python train.py --num_attention_heads=2 --num_key_value_heads=2 --head_dim=128 --positions="rope" --rope_fraction=1.0 --qk_norm=false --bias="none" --tie_word_embeddings=false --init_std_o=0.00869 --optimizer="muon_variant" --max_grad_norm=1.0 --decay_fraction=1.0
MLP neurons of a small language model. Each row is named by its layer, matrix (gate and up: input weights; down: output weights) and neuron, and shows model dimensions 80-175. Each number is 128 + 24 x the weight over its row's rms, rounded and kept within 0 to 255. Numbers have three digits each. A neuron's up and down rows have the sign that makes its largest values positive.
After each neuron's rows, "fires on" lists the tokens most often at its 100 highest values on Wikipedia text that the model never trained on; "fires after" lists the tokens most often just before its 100 highest values on Wikipedia text that the model never trained on.

L4.gate625:149161148131111134113171140119116148100133146127159097131139144102110093140149133132111171146105150134134105134098141140150150154135117097171127132141118129139134085151143159140114092148149113114124168157137120104182107156128139136095130146133129144093165125133161134148139115168144081118
L4.up625:099135130180119182096129076126126107155138107176131084175105158138177097083139143149122123106113122135138172112139104129126176118116129162183119118121157131109182094121114102145122095166106130099165127100071146147115138165155162161131129089135086134092124131133117101153153163131165128149
L4.down625:083118108125132163126107139110165062160093121096115148121179106121128116155088159160152119131123139135093108167124111110090132116149110166153116129134114149101115126138131077121152134116120125122121175083110155174111109128111131096112118141122117124143089169105144145067133125136113115074
fires on: "1"
fires after: " ", "–", " (", "9"

L4.gate661:125095135100141176092157131111129137147137148183086117085159103137187083131057109108131117142103109157115119085154111163088108106113144157112137119140124143160123161096116133170172134141114127139134088120110140152167116132133097136121116115148126140137092122141114125145132150149137131118
L4.up661:159150157097167081074125163121106130111138159108128122125144105116136165145132090141119145137094147146098116140104118120134104132125180127136111152128084139120136132101147122137146108153194106120135101128143129170138120117137127107160104118150122113117112134124134125154168123104158153112
L4.down661:104116119101163145148136153136090140150152148105123136167131166117131160097122109130163085137139103150144134134155152127112117145123123125079139145137102116099135153167151146101088146130129104136133100122129115112082152114126112127117112160132141171134154069112102151171088096098091175162
fires on: "0", "s", ".", "al", "y"
fires after: "2", " (", ".", "-", " \"", " over"

L7.gate640:141148129144117137135094080088137118124139160132113144091104138094127131146123141071142126134102123167147093159121149112117132104106107111113134141122144139154132139148131118114122070109101105082156112118103103078159097171146076090094137143105196160158166102149125151097084127121111110118
L7.up640:130138166120138129110128125096106119136151130109082133103158081115110097157134118114143091151104096109121119150135148081137141121105107111110151176116160155185109109133145113119106154105127165120167104124145097086077099167166115148134155059131172174139126108102105145129150155124131133072
L7.down640:142147131159165164125156158097165089130115137133129104134090116131118122157129138168116146124121165142134103114143113093132109127117086099136139125136115156117101171178124154177093102100170115151105123141146109167144127114119124129136126108129115148091094136139110097098148078165117093127
fires on: "s", "é", " S"
fires after: " ", " mi"

L4.gate650:127110111126129120124118168169129136138144159137147117135119166139126083144136124130102114118144160159091125126153134135134135149159121119110131100075124114141092166124114167119169156129112162120104167122137130119124076128094155127140147133133116145109105137122163167165168136144142176143
L4.up650:134161131118136135120135141150129121134168153144107168166149134156150100106105123126100109145120102121103123081174077116128120110137139120135149116124109126113112160105092115093114163174126115123090130128127115162127149150147160095112152183162167116136110155107104158114079127141165122118
L4.down650:095142099105105107156161149145123142121119109113159137130086115119155097106075128085122122135169156194122104145122136159118157126131125104097095090142153117140122111159132096111081130112092139125174135136115109122134081127126138107132107126112144106100109167141129135171127165098127108132
fires on: "==", " ", "lum"
fires after: "\n", "==", "y"

L5.gate289:130121138144050168105119147111095173146094124147126125144191124139133103112108135132121142133104143153120155105141123134060119139152163090117091117111134142099142140094125083141137116121114183115170146146102152141102129147106142128122119148157137139167107114126187115174148131103095131139
L5.up289:105143088142096115081129137186127144121120121176101176149150158130150185142125103112096104098125153150131174167155126161115121158152111101110111091102120152155126125148121182100090111135104137154155139094116181132118126097157153126122145129126111164126112107108139095093149116099148156156
L5.down289:128157117165136098124151142171165094121131142097115161126144172155136148120121118160060114102145101103122131191160202114103136088164167116119125120102109135158136152153097092149134120145092147164129106131103146124134154096138141068136132115115092108144152106134164117115123126164087147144
fires on: " |", "li", "it"
fires after: " ", "0", "-"

L7.gate632:127117100111116107090140134128120146134106123141129096127110121135134113122089125163097137102139131161117141147085122132162077161164103086130098128117135137158123170170140111088167146095125158094135159151094105137126162129152083171143150091106149116160098132141120126104151108092148128129
L7.up632:122102130118143137123148140171150120158140150099102106114124123155130101154099123137129145107138121162155162177076127114142114132127133135160118100109133109142147153123155121131122126117175122102105116108127116138104147121149094131072095112111147103161111121116107127090172130116144081105
L7.down632:160109176126096161143124124153172150108106115132110113111121135135146133108090106167122122111138099180109096101109099101155098182129109160105126107103173166141132148155082114096085113135091135121124141153122120115129139124092145139144131101159103125167121152120122124125158095116115167141
fires on: "s", " the", "2", "1"
fires after: " ", " $", "'", " £"

L4.gate584:148131100088124127122085159108106099161124127156142097122120144136109066149160177101126120119196110133129108147141165163110093141110112134158150094132130132110146106078086079124152142108153106098116108147107153133167168100124145138139131132098101146162142140072124136133145076137116131126
L4.up584:126129117084106124133120138128101098145121135139112161116134154153188114116124142120138093128091114118129134103143158096154153168099124137139170163148146107118109141133117108125109141098112137138105195117132085129089137099172143109126118153119094160137132102105151122128106129089125120152
L4.down584:152145136102143129123148146132098137131141129132108146127129170129100061187171132133139105131185103144133089095121135116126112144141097123135151129113114143126182152083133140136134095155121110152160146132130110122116090141092128154148134103099123130123150145119129114091159122154153090142
fires on: "S", "co", " Pro", "History"
fires after: "\n", ".", "==", "-", " ("

L7.gate551:121089086099142103114113083109125104122162153168151189092132100153102110118101147128104136088058134123145110122114122123132102129131125116158108122152100162130145126131118119132148134140081136141098148136179137111115138119140117131153158132149111117099089107117058160147107121094125108111
L7.up551:119131129153152143149110069133129139098150119157094124124092115107158125129086125158124102121135144118102120119123105140120103148106131128166091130142122169192132123128101143120097108146075163165089116155117129168123136117148120140120132146117137106088106165110096156145098113115083127136
L7.down551:134112136093105132127090102111131163152085138142131132120102100123093073165180139126151112129166127112169099107121135107163152148130096144137120100095183130136156131155060090067100115143115065098117112170138153168110123181146076128108141148121124109109125131120180114114121138122080142154
fires on: "0", "3", "8", "4", "2", " final"
fires after: "0", "1", "8", "7", "6", " the"

L5.gate632:114123133133086144157124159165162096120090145111111134130139094171098131115125169166137118082063094077140132141130144144110113103122128103084141139100158113145135166115138123100153146089100121133112131106085125134098113157139129118127114121137159140143148145118123120135143132118119131114
L5.up632:144133184142154143156070132162136091105126105157130116120146127084130128097125102142086126126112159162142137157106138068130145091130118113133101114123112138121149120108161140111127154123132169126130144121120154189133110111139078169068113152142158146167159115102088115140138107107107148177
L5.down632:126152112155086147153065132156146116114139099148107149166143119152115160154088122158126081120135149160122185154134139103175135155150090143112118146124174118093161122124135123110121131134133123132162118073145144133147100145084108130148101121164159100171121076132147103123117108112094116123
fires on: " |", " "
fires after: "0", "2", "1", "3", "5"

L5.gate536:152119092094126187146125126148111138137112128132150147111126125113147050129126115129121135116098181119143137121111064106149083115140110157111145128152162133117122105100143156120155067103152127145116132147139138128119136136150136147131165163146092141119148157126175158132128096111105104109
L5.up536:137159151100124158127133107104109157143153166167112147112149184098142120129144148116113146096180111103117136122076101097161085143162125155140133140129121130096152146091135123135171123108155147151148154096156147119122137111098141133147095155135147165157137145125158142141130104119130139129
L5.down536:149112110089122120173125105106125114138113117130126126148145152124141135108114093136172136150105115105126104136148160077129132117156140096102139156127167087125159131150107117101131095134116127122122130124128117127143116104119127128138156106123142119152113113187110067100131126149126144119
fires on: "\n", " ==", "=="
fires after: "\n", ".", " also", "Career", "s"

L4.gate76:090121137134092134099078132129140140121152091098144114127167117133082151124141157144117121137125130146130075177125122087104127159131130139133139143140161133136160109117206115097124142109089144156106131110131122116158104142116132108165179084175097145158151171127116131106086133160121128121
L4.up76:155109107158093111153117130141113153090102102121159119134109109128129089167163162099112159144088117107104142109143150127136100147149168132106143117086099129121112106144091119107126132132099137102124103121100106150122118149153126149165142121150106153088144110102157131142137146120090093142
L4.down76:123154135130089146108171102143167135107134111107111117127149109112119173143154181126164117131170154122145107124088104130126131108114120112176128144113139137129101137101166132077140144141102103112120153141121130122126138124050134102136097083126107129118140109169133123119115094162167138123
fires on: "|", "1", "2", "ca", "ac"
fires after: "\n", " ", "s"

L7.gate245:142166140101119146104156172119160139112133140062133082116132176137127161094144169115099131088127157115132169102138182120127112153133120118110135132102126141128189134105128111120138091124098113156131156111139118132113106136102142097172178114120130136158098100068109124158125120106138096093
L7.up245:123126132133113138129135114143141113147110149122111124137123152113127089131082091067145152138157135127137125115106149166135094088121125159134129127135187158136143123092109125120133110152078156163164130124109106142144121160127121154139141116129134130125071156114127146132120125135103127131
L7.down245:085142121149122098120119129133130131158136119180127183158147092134158161145073147102107086116128107137127156138098133106157127198094105137122125130164165100113118086136129103111106133142139148165133160139131146142149138105177122153106106128133139119113137122164091127125149102155154141120
fires on: "\n", "=="
fires after: ".", "s", " also", "Career"

L7.gate539:146137136110118125123115167118122110146154152124135123102132171131097100139122132175155139111133157135106126162126137118127110136109143105173131185138132129132139094138117179131109153143163142128157079152142128113135095132133177128142132173086125096142127081161140137156120134110129144117
L7.up539:107122137131181074115160117130123106095124113130100145104125152135125094142140115145158139135128166160137160157167148130073139132114166076155141148135077142139129137125113131170115111113122128099162145157106138146152119106123134096159138120096165134100151101092127149100141156097127123129
L7.down539:118093141174112154164097158153125135076103115173147155150136128111119077123128089127160132109141145101101132175120127130144108129125149090122141117163104181116123099083156142122139146138095122144113115126131165141147097079158184120129088131102138114137116130137149144096143123118104134073
fires on: "\n"
fires after: " |"

L4.gate490:158120104147112118110145153144113141122156118078146138199119161142147147132093115123096143120146174120134099130097110098095139124132157120129099119131113087124133138112129105163126118137097128100127114079132111102116109124143128138134128127130092143145142161120067094123133159104121107124
L4.up490:089122122107101104114130093060130132117108132088107156154098168155190090109129148100104119133112107108148106135117140145105114121156123082124109131118121099127133176126165132073151120114159139163148150083135128137093133101115084130131131134148107151126148112139112162120140142147088127156
L4.down490:186132118137130177132092175149150165116149137100119137160098097091141130109123157123110083167163134088113117139088098106109138137133118094125137115124128139159127125093129132116103114128091156095134141092100143173119120117091125134136139185094149142137158129157107138100127110098144122139
fires on: " −", "0", " –", "1", " +", "less"
fires after: " |", " A", "′", "-", "–"

L5.gate263:081130071117127189099135133171103139166188125109129081119097131100147157109126105141134153130146143121130134105146154109161151115139109135136129115116122144121157105133141181121102097144104102159099108117140090161159098161095134112083130171128069166150103153151128108103110144153125127180
L5.up263:122115137127159156151173143115118086176071170155108095121093109170159162104125120136132119084088162096100154154153126163122114118150186165101147092135110138125074127100116142137135124116102113134135136156149131117105158156142112125112090080156170125105132106126123139141134090158130156140
L5.down263:176134150105138143148170134122133123158129148133109129134139079135114163143152167161115111119110168126123131134140085176150122138120138087092171078152077136112127132138117074139175133118097107155123123114077142145130127143179111136119142126125132103114168119132121124130155101135104131112
fires on: " ", " in"
fires after: " |"

L7.gate252:132121116144093098135153140132168118119144165128102123140138123156099102150102151106158090122096096171136066128117122094101120168155115116123130104139160167122127117122148154136163153145120133145084111092095134125130111096091151165146123108113103077169100143195117130119144119142132128098
L7.up252:147091126142099102161122173162098106099135117134111162153135120149145134115125098167119111132103130116128116143139124105088097138125106108170092134125116140096152147154121086139138121154147111124101098172154132121136112120141078102135155105105089174120097066110155060098164093132159126140
L7.down252:154140121174142126142142108125153152130125079163157132158118125115135113106200176110087101101122144166142137130161105125189151108131155131120122120131116131116161122148105138105113120050129113128147091110124118162148125111146135113131116117148080120142133160090074110134140135136124141145
fires on: "\n", "s", " |", " movie", ":"
fires after: " |", "'", " ", " Television", " Boxing"

L5.gate229:158150148138102158140167170096079094086120129160137121123139142135129128082156122089122150073078155114124098121089139123154140099107112149133137114127150149146117111148091160103155149125125133137130160112131140122110135151098119099126161126134081116155173138124128105090146125105156095127
L5.up229:144098102107143095132138136120125134161091107089130116139143115136091170070135130113145164116116124100132153144125114172140138118136156120117106113162146121169101171122108148112080122156144177107109086139127128119109094057138132150178055113119156139134095102053134183130154104121109152110
L5.down229:067139123146132112081135144138105137097127149117114126079136069080097143135126142154131097151122087129170090107086127116112105158073160090119123133158105118130136123132105080105151122144127171151093169144144125097128123116129094170133129147185120138111094107126111126132099116097101109125
fires on: " ", "-", " ft"
fires after: "-", ":", "age", "6", "/"

L5.gate658:109135141110127150154129128130127171092149120097148096100120093143143151090129095103112132170159176151109108137108135168127137171103144119121150104130134146116143148123129131137092138145119121126124165135123107146102132144142167112156111126143085104158186091162127106126109139150111105108
L5.up658:114141158114133161152112144159126103130126108109175152110127128155125129107100167117122091168107135126113116121128134143125101109154103173127146118110135147096067136131136119106117088154174120139120094121153152105118164079151091100134132140138096129103110118112138130106123174143132111094
L5.down658:077091103136149118143125149132095105147158113119151108151119118152153139104141145139155144096141175113151153140158086077099162121148099118133109152107115126105120133121133122109118097128145130138136143085094118115148120102091122134137118099186131144148125121132135133157092082100100101094
fires on: "2", "9", "0", "1", "|", "5"
fires after: "0", "9", " ", "\n", "2"

L7.gate225:154122158142142094143098119130115177129134095104142134173177151134091170130171124136150143161134163099102073157125113143125138123088139154127131144116135122142097112101145098120162141115080120170145127121107106172114165138127139130133097129118128191074127155138095169111175123107154110135
L7.up225:130171151114139140118151109116094120129086123129122135149095120183107160149129088127156127100129146095124147124151133116126080115142122116122065143126125196118165057128134132126115117148152152128085123117160152148114150094142112182099143127142079147132128117086156146080123112145137161073
L7.down225:140119153118141131152129154140124127119123118136098082148131140129169109133148162119142158155153130147090107099140119121140130119126169110109216115086152145138152126136130135163076124133114119154082107104107078139160122127158119095132133142114109145145138120167115137120119085123090173151
fires on: "\n", " ", ":"
fires after: "\n", ":", " ", "==="

L4.gate267:136128140127137154113134149151102093175128149119147124081122130138155133159137122094104126128191120125127139096076160159145089132136101139094093130143130148091169171164136093111152160123140156141112123146182124156130109132159180111158111093155116126131144116115125098132120123130137145110
L4.up267:106144175070103120116104105129115128153113139157163083124106104149101178156167133092127106130160138107152112130141092136109106158105116093071130104146106100101158121132142120117122163124134113086117138156140116129151157136165151126124126121127146163147151161148057124121140148126101125100
L4.down267:145138110137126141132158093108084150157097134130135130107133136126137126110145134100106184125139166117095132161108136135132112169160139156121138127096137149075143103131133111149075141092093098137135134138189165103109131108157162084080140142150138126134109102129093138133137133135092130070
fires on: "\n"
fires after: ".", " footballer"

L7.gate510:102109133137137154163120105099134100129119133079131123156096110100130086131136116181109109121133157138126119154128098128130098121121154096095098106128150130120155152089110117118125121122108124117148125118112137130118179135096124136149134103102120124116117149116100172152109151099130116144
L7.up510:120166114127121087128109157175147126181125103114083169159119128100136102119120076127181096132158115094134140129099175084102135176136147155119126117111157151124112118143130148143115108107140115184127101106127158156128118153123112131143149145122145144133122144154100092142165119121075134139
L7.down510:168120122127079089105158159202152108133096104099113194163125149133114116136117128114129131126098123152128141106127136115170144141150146162090138115142112120132119111117086142136171100137151152127109132122160141115118083156101153098137103162121133161124138114088093110123159149119115106181
fires on: "0", "2", "4", "1", "5", "."
fires after: "2", "0", "1", "8", "9", " U"

L5.gate211:154120119132107056122146139149125170143123145113139106111141117156165114122163120134130118137144111130075165126128135155110140113139131146140137122125115111100179125112150113110145130113203150114131104125151130099177152132132167098112138156132109111125158124121159147120150101109147112126
L5.up211:130093128101113141149158143136117121152095145129161157081135130086118120109144070144078126144120141144124161116113140123104094171129135141133082119149146121143135146125106128149150138187186132179163082142071102121166120134111153124138101161088113118156129112150173108150147143128071127111
L5.down211:119126166113138144123148162126120162120174144117195164085155141135104135132153108116101117123125119129141083083132107095129155112147120142132131148106092117130110115109140089159121087109177106082118136121140105156135177138126129123130138139161120136123179124095107110135148075115122131152
fires on: "0"
fires after: "2"

L4.gate5:127159101096141075117136105120144096083166114112137155136166139124147151152116123108126178133096128130109113143129138135144145102124164122143164167145123115132151117097159178152128113138112139092127136105136122129120098137137120157121118117105123106147107148110103149156138116160159101117
L4.up5:155114101119148163127156145137113134048137093111123143120150152135174109141105079115098124100160126155139178101128133117106115115154140118119151109125151097125152140124127137106126123158132143138156111141114138140121168141129111126132112151147120110097149119127122073110111150139139124100
L4.down5:112172108103130143111091129162197097115117123106104102129136151134144122122141081114097157193115136146140095155119153125133125146114177118117119133104119134122160154125164108135178107129125087110111115114088171164150126128143148107110126103099129143112121117129150138109158159140073129143
fires on: "0", ":", "o", "ur"
fires after: "2", " to", "H", " Height"

L7.gate137:149128134125095095155149128147113123103113081176177151134097138100075108136143103144146142127108117139126137105114143136143125149126121114151125158148131153114164102104130123117144168111117193104128180143126089113067135136116171129147155119150123134099099120148151119125104083111150100128
L7.up137:155159142132141126148116100128118109093131126162106134083109145152137129141135142152139115156140114136168153150157158047101142119095142140147126119125126137132175115136152115120126168086151123081154110172137134178071124096108095148121117111097158138130151151153148170117141159099151106093
L7.down137:104116109096141123131083132118150153173106162127121124129154154148151138129114110130159101137122101137152119108128182121138106125056136134090102144120149111130126127195117150119144144142122106129154092126119133139134139140086126150175125142161136156143134142085157122134111114157121161133
fires on: "\n", "7"
fires after: "\n", "3"

L4.gate383:127158141141081129141131130150149140101099146114132140119119100160151138146095115082126090093137120147151112114156129122148113162071126140088110161071143122114165128152189169135140143135139171102126130122113125103138092157128151110145169166156165121140114135129104145132153169082148107151
L4.up383:119170112134112151122135147119146162154160098121136082094107129143110146116136097138124156131137150125116108125163126094127156115131177142077097129126127122143136148136103111124153121147129146114133132084140076141168123113130185124155155123160131179092117113139106106115127133119121140096
L4.down383:140168105116170113114122085108109126124110114167144129119114164114162144103153149162097117148109128086120135156139128149079109129089119144122109150112089160127150161164219109138124146150124135108159125102120095093103179145097123179136146134129134102131099082182155168144138144138137097160
fires on: "7", "9", " (", "2", "4"
fires after: "9", "8", "s"

L4.gate449:094133135135162164114121122141096128152142103142141105139149131171108116156159131130109125084142112173152134170123150105113143124118130151163101165112121095149159147129169136133168127133110120125149108157116171086164154101139068121144127141115154118162109141134114114102126158107146076080
L4.up449:173135157126186118123152172125130119109085118140101105092144139107118152116111160107102098111128070141128162098136162174164093115090149126123129127110150125153160103101138163155149143133141117136121147120082175140147134087151108182183150121097135139153130173176143126177120161128123157084
L4.down449:147162150158133086155161165105107103138125114095158097135157114133134114128116188133115104118131122101145151095143168111161085139157161119092125195056165120154092118123086172117153099141146130157083119123115149142150171113135153175143142129106176149134069176149116147155116103130133166137
fires on: "\n", "dr"
fires after: "===", " ===", "==", "-", " ", "."

L7.gate4:096113159137105087113156102137132124133137159119099084079079107143118119111145119123108166132162131112113103156143103076154161134180132128109179167164092150119129135148121115155122158120121150129183143110090138126111130108140137107145160099046117117128125132101129119113120088121168124069
L7.up4:139087156091117109089177151128107141159145139152103110171144132152139143078145133109108120125173102168123149121133100147137166119157139096142176174140101139191183127094146086093117113089132137105113092126080148102128126148136131088116127104163114149105109154109097105189133132134181168141
L7.down4:088161092147107117176136117118161101132079159151120120147115090120109094177105110136145123146134117112130102141109133091160133137136131088117113128117182130127146117114133113123096075112122110120142147104115133154135107134062153132137111130064137102146135136170148099139152132092116131121
fires on: "s", "1", "cre", "ro", "pe"
fires after: " ", "s", " re"

L5.gate677:176120149149109118123121118123104134137184152092136161124148155093102118126098111145132141144095097083132147144088142143151119174088126141107082117140111124151168151136125110122161145118168116118130131139091137117140126181112158109128154140154117144137106097102129131145086111134134101099
L5.up677:125152131142108122133118157113132120125108148161130133127109125153131136125110131110140101108146094161103164104133084137085103071154148116110118159130166093090147121179154127129109136175143143141123136119194128128092150162112139162144116120108121154141116133138110116140118160101131096103
L5.down677:155162178143136094120115141131080143130166150159186129124119106132092064115134132148106143142150143145148149098129139167138131160136142100103079120125126095109120135100147143111173151131166190127097146115144149116155128095125127092106139138130107117170144108103167102168114084124142074149
fires on: "0", "2", "9"
fires after: "2", "1", " "

L4.gate330:106124076146112141126137138106128136134150147126099098079070161146078098126096140091126131086110129102165118164110140161155084160122119124106199129125138122121096120133148066120119172079135147126066089146146108111085094134121114133104127126149135117138122130118109151116159091122128129186
L4.up330:117162116140111106140180135156113157143150182129106135107087125146106107136127122132111106114097163149140126158123152149158060139139138128097128152084128146136120106089134163130081098114184141111130129151129119130150133146116123133145106125111165124131134097110107139138094132087122113166
L4.down330:167187126124132147098123083114116090115094085148114151160160115116129083137104106137138139178182143103142142140147142137074133139114105166123141143151128173122175129149135137119176143114113138148102167108088130127143140148128151114118124100139128104098155147142100128106133135175135128147
fires on: "6", "0", "7", "4", "9"
fires after: "0", "5", "9", "Ja", "2"

L4.gate326:096145138183103149113094152104130086127115137117118155110151123124119165127120084133137136118117128124146110073128127149139115134153110118150170112151145143124115122124109108124088145170121120118172116133097162112107126129117167124162138110129114159113145183121081134171172116125116119139
L4.up326:127117146114155096092137109064142142084111147135129154101121132137142183107130160123165128142110148110103138153140099143154100179099143112091089179120123141090132154096135119150129112141146129126127083144105136080124114150143102104125109139168104107119152146110172184123172103150093128121
L4.down326:119099163123150183111108164140103164118146099124161110114137146155122130151120107159128103143126153123158139116159128152092140165104159149123055114114122084151083116113102142110143117150126159140121146125105101143129121138095137156133112168168125070077144116129195114095112165110099118123
fires on: "0", "less", "ver", "f"
fires after: "2", " a", " A", " the"

L7.gate68:154129159099134109153143128097097129132126147088161130096131154127079175178111172126131097123123158079115093114110150158097142128087112082116120101146110143084116159114088179141115141131108100150133158105130155135154160108141109088120165103127076119111127112156110133085116103111108118119
L7.up68:094123155119107125098144110115125152160106125114142127126196148159154150156115110143155143133136108145144106164129142152105089154129101137156089125107118145111137124099119180097097100137141116139120130151112110110112132149146106096140168105106111150105131126099098081109105114133126148123
L7.down68:106174104126118108108165128125147116148114147138135114139132115125145094098096144139151123118190137103126097146158139148124134164117120109077163167145187123160176154131145093142108114115136107119122156169141122120084136136102117149132107173130155060111127117150129139113171142130126102105
fires on: "==", "\n", " ==", " ===", "==="
fires after: " =", "s", " career", " life", "Career"

L7.gate151:128110150131137117133118125124153129128144129105143133109133137131152069095195129133141120174124147108127089094143115112093094109136142142139106113134156089119129121095179124103128145075141104119139136144106162122092173116033117087137112120108169113153181100127123116128115126099119121146
L7.up151:150150143133156098164150154134133132074120114160113130168124167172167136129121091135106085094125103136153177088102172106134107112119139114126151141129112120174144132151135120128130127120147152150097164093138111165152134109128110119145169105152123117109132077137117039112148108129147132133
L7.down151:132114132138154106120146134114123102136122122096150146114167078141156155119099129144094127126152159159134163143165125180160117122147169118151093127142148108142106151142087108158113144123121143140138103154095125124119153089125124126090123099128105128139135138113117141133132118111126129090
fires on: "\n", " were", ":", " are", " of", "See"
fires after: "\n", "s", " Height", "==", " They"

L7.gate207:179094131167137142164106102139118074136128111136128147137101150094143150143151101111118091105128128140145122152127156139138085151110158170146141125107159103116110150116116126162137107109160100133090150143125144129163104113141144113122112132131130109129178088153105156128148130114107141157
L7.up207:147125103129069116112148134113079110146127154126086164101170169116152117113147101127161122167138144085160129120101116122169130121129129106124135101115186077126129078104114131143114114119124161114128189106126114152137141123150134147155115177149137097173108168092100152194167149170121153135
L7.down207:122133147137135126116109106164137116098134128155136113194094106119139142163125133141114131121088145158160162167153121189119119112137099117118129112137115119083088078107092148129090170159095101121094101120145144121128121106141103156126129095118116136146155123154138141135135118154137124177
fires on: "0", "4", "1", "8", "6", "2"
fires after: "1", "2", "0", "3", "5"

L5.gate461:161125092140129107138139137122095131098148107115151127108153089142107131073173116137116109165154084135118137132118175139126094110112116148129124136110111099126101170100154120120143127147150119120154079127160125131105135153154148140097168155145111134120125118090136135182116148061163134123
L5.up461:124162175141105114070141113116162105131151162153123099083145081134118154090128127113121130152140160187105142107141166075103107105108136130124109133128138172139135126148097141101114146151125088130113098115124122133164142110107086163133128098130122092087145099132110141114141125155146173121
L5.down461:167118171143111097105129131121156131105119158167124108107146119126111165090159113138143114139164102138089112125153108148138099103134153121114104156140125146178116162145086145108156124161138158149104120137096103093125181141135130159150145115122147110156158134165124177134152148127126118088
fires on: "9", "8"
fires after: "1"

L4.gate395:135109151088127137156126118123141125105149168189143133153124143089121160118140134114177128163111136135146127166104166153135146109137111105154179109089136126128145146099078095135181133139103143151116121129113113140094118173159131136158165112131120154135138135134175112093120121129176106125
L4.up395:136148115094132152132137143119118075100125122111126139101113154134140122112137123141118112168145158121113142147092119122148198113093144117137136132148136099046134094122112141107126100139094094120129121133140116105127099146137174177097104102147118166083153136123137149121149123095108116122
L4.down395:110134144127167137133149107071106138121110112156105121117112164083124135102146142115136135134128129148121107105162126131157110107117119144149153163140155147126182144110142147114108133137145114140114120136138112108112136124153141100161172126146117170142102125129110113070126126131159153083
fires on: "\n", "."
fires after: "."

L7.gate463:126140119161146130090138128089147140151133086110120114162155147127131102140158135119150137167124108154112111162119144145125112138106152085110147133105120102140116123123122087091176149121120124153112154154136140123133099172128135127127079124131138082139111117113100124110132088089109091127
L7.up463:126117165130142087154132138127108145135129063168146139122102097148135164083108115044108150130120132138117140161110129139135134118148134099153126159129164115075145114078112131135128159100118103114110104124100167123126122145141158094161088128142135163094078114124137119131118116129145139149
L7.down463:109125100114193133146132133110137115082137137124138080108140103093144122142152153143106165111099145132148126075105163114118135151091137146129118117147157153170125128113125142117114129164117133090147143133140148147154125141097165098157085098143114143116118133137061101109147113112149125157
fires on: "F", "f", "t", "L", "th"
fires after: "-", " \"", " ", " ("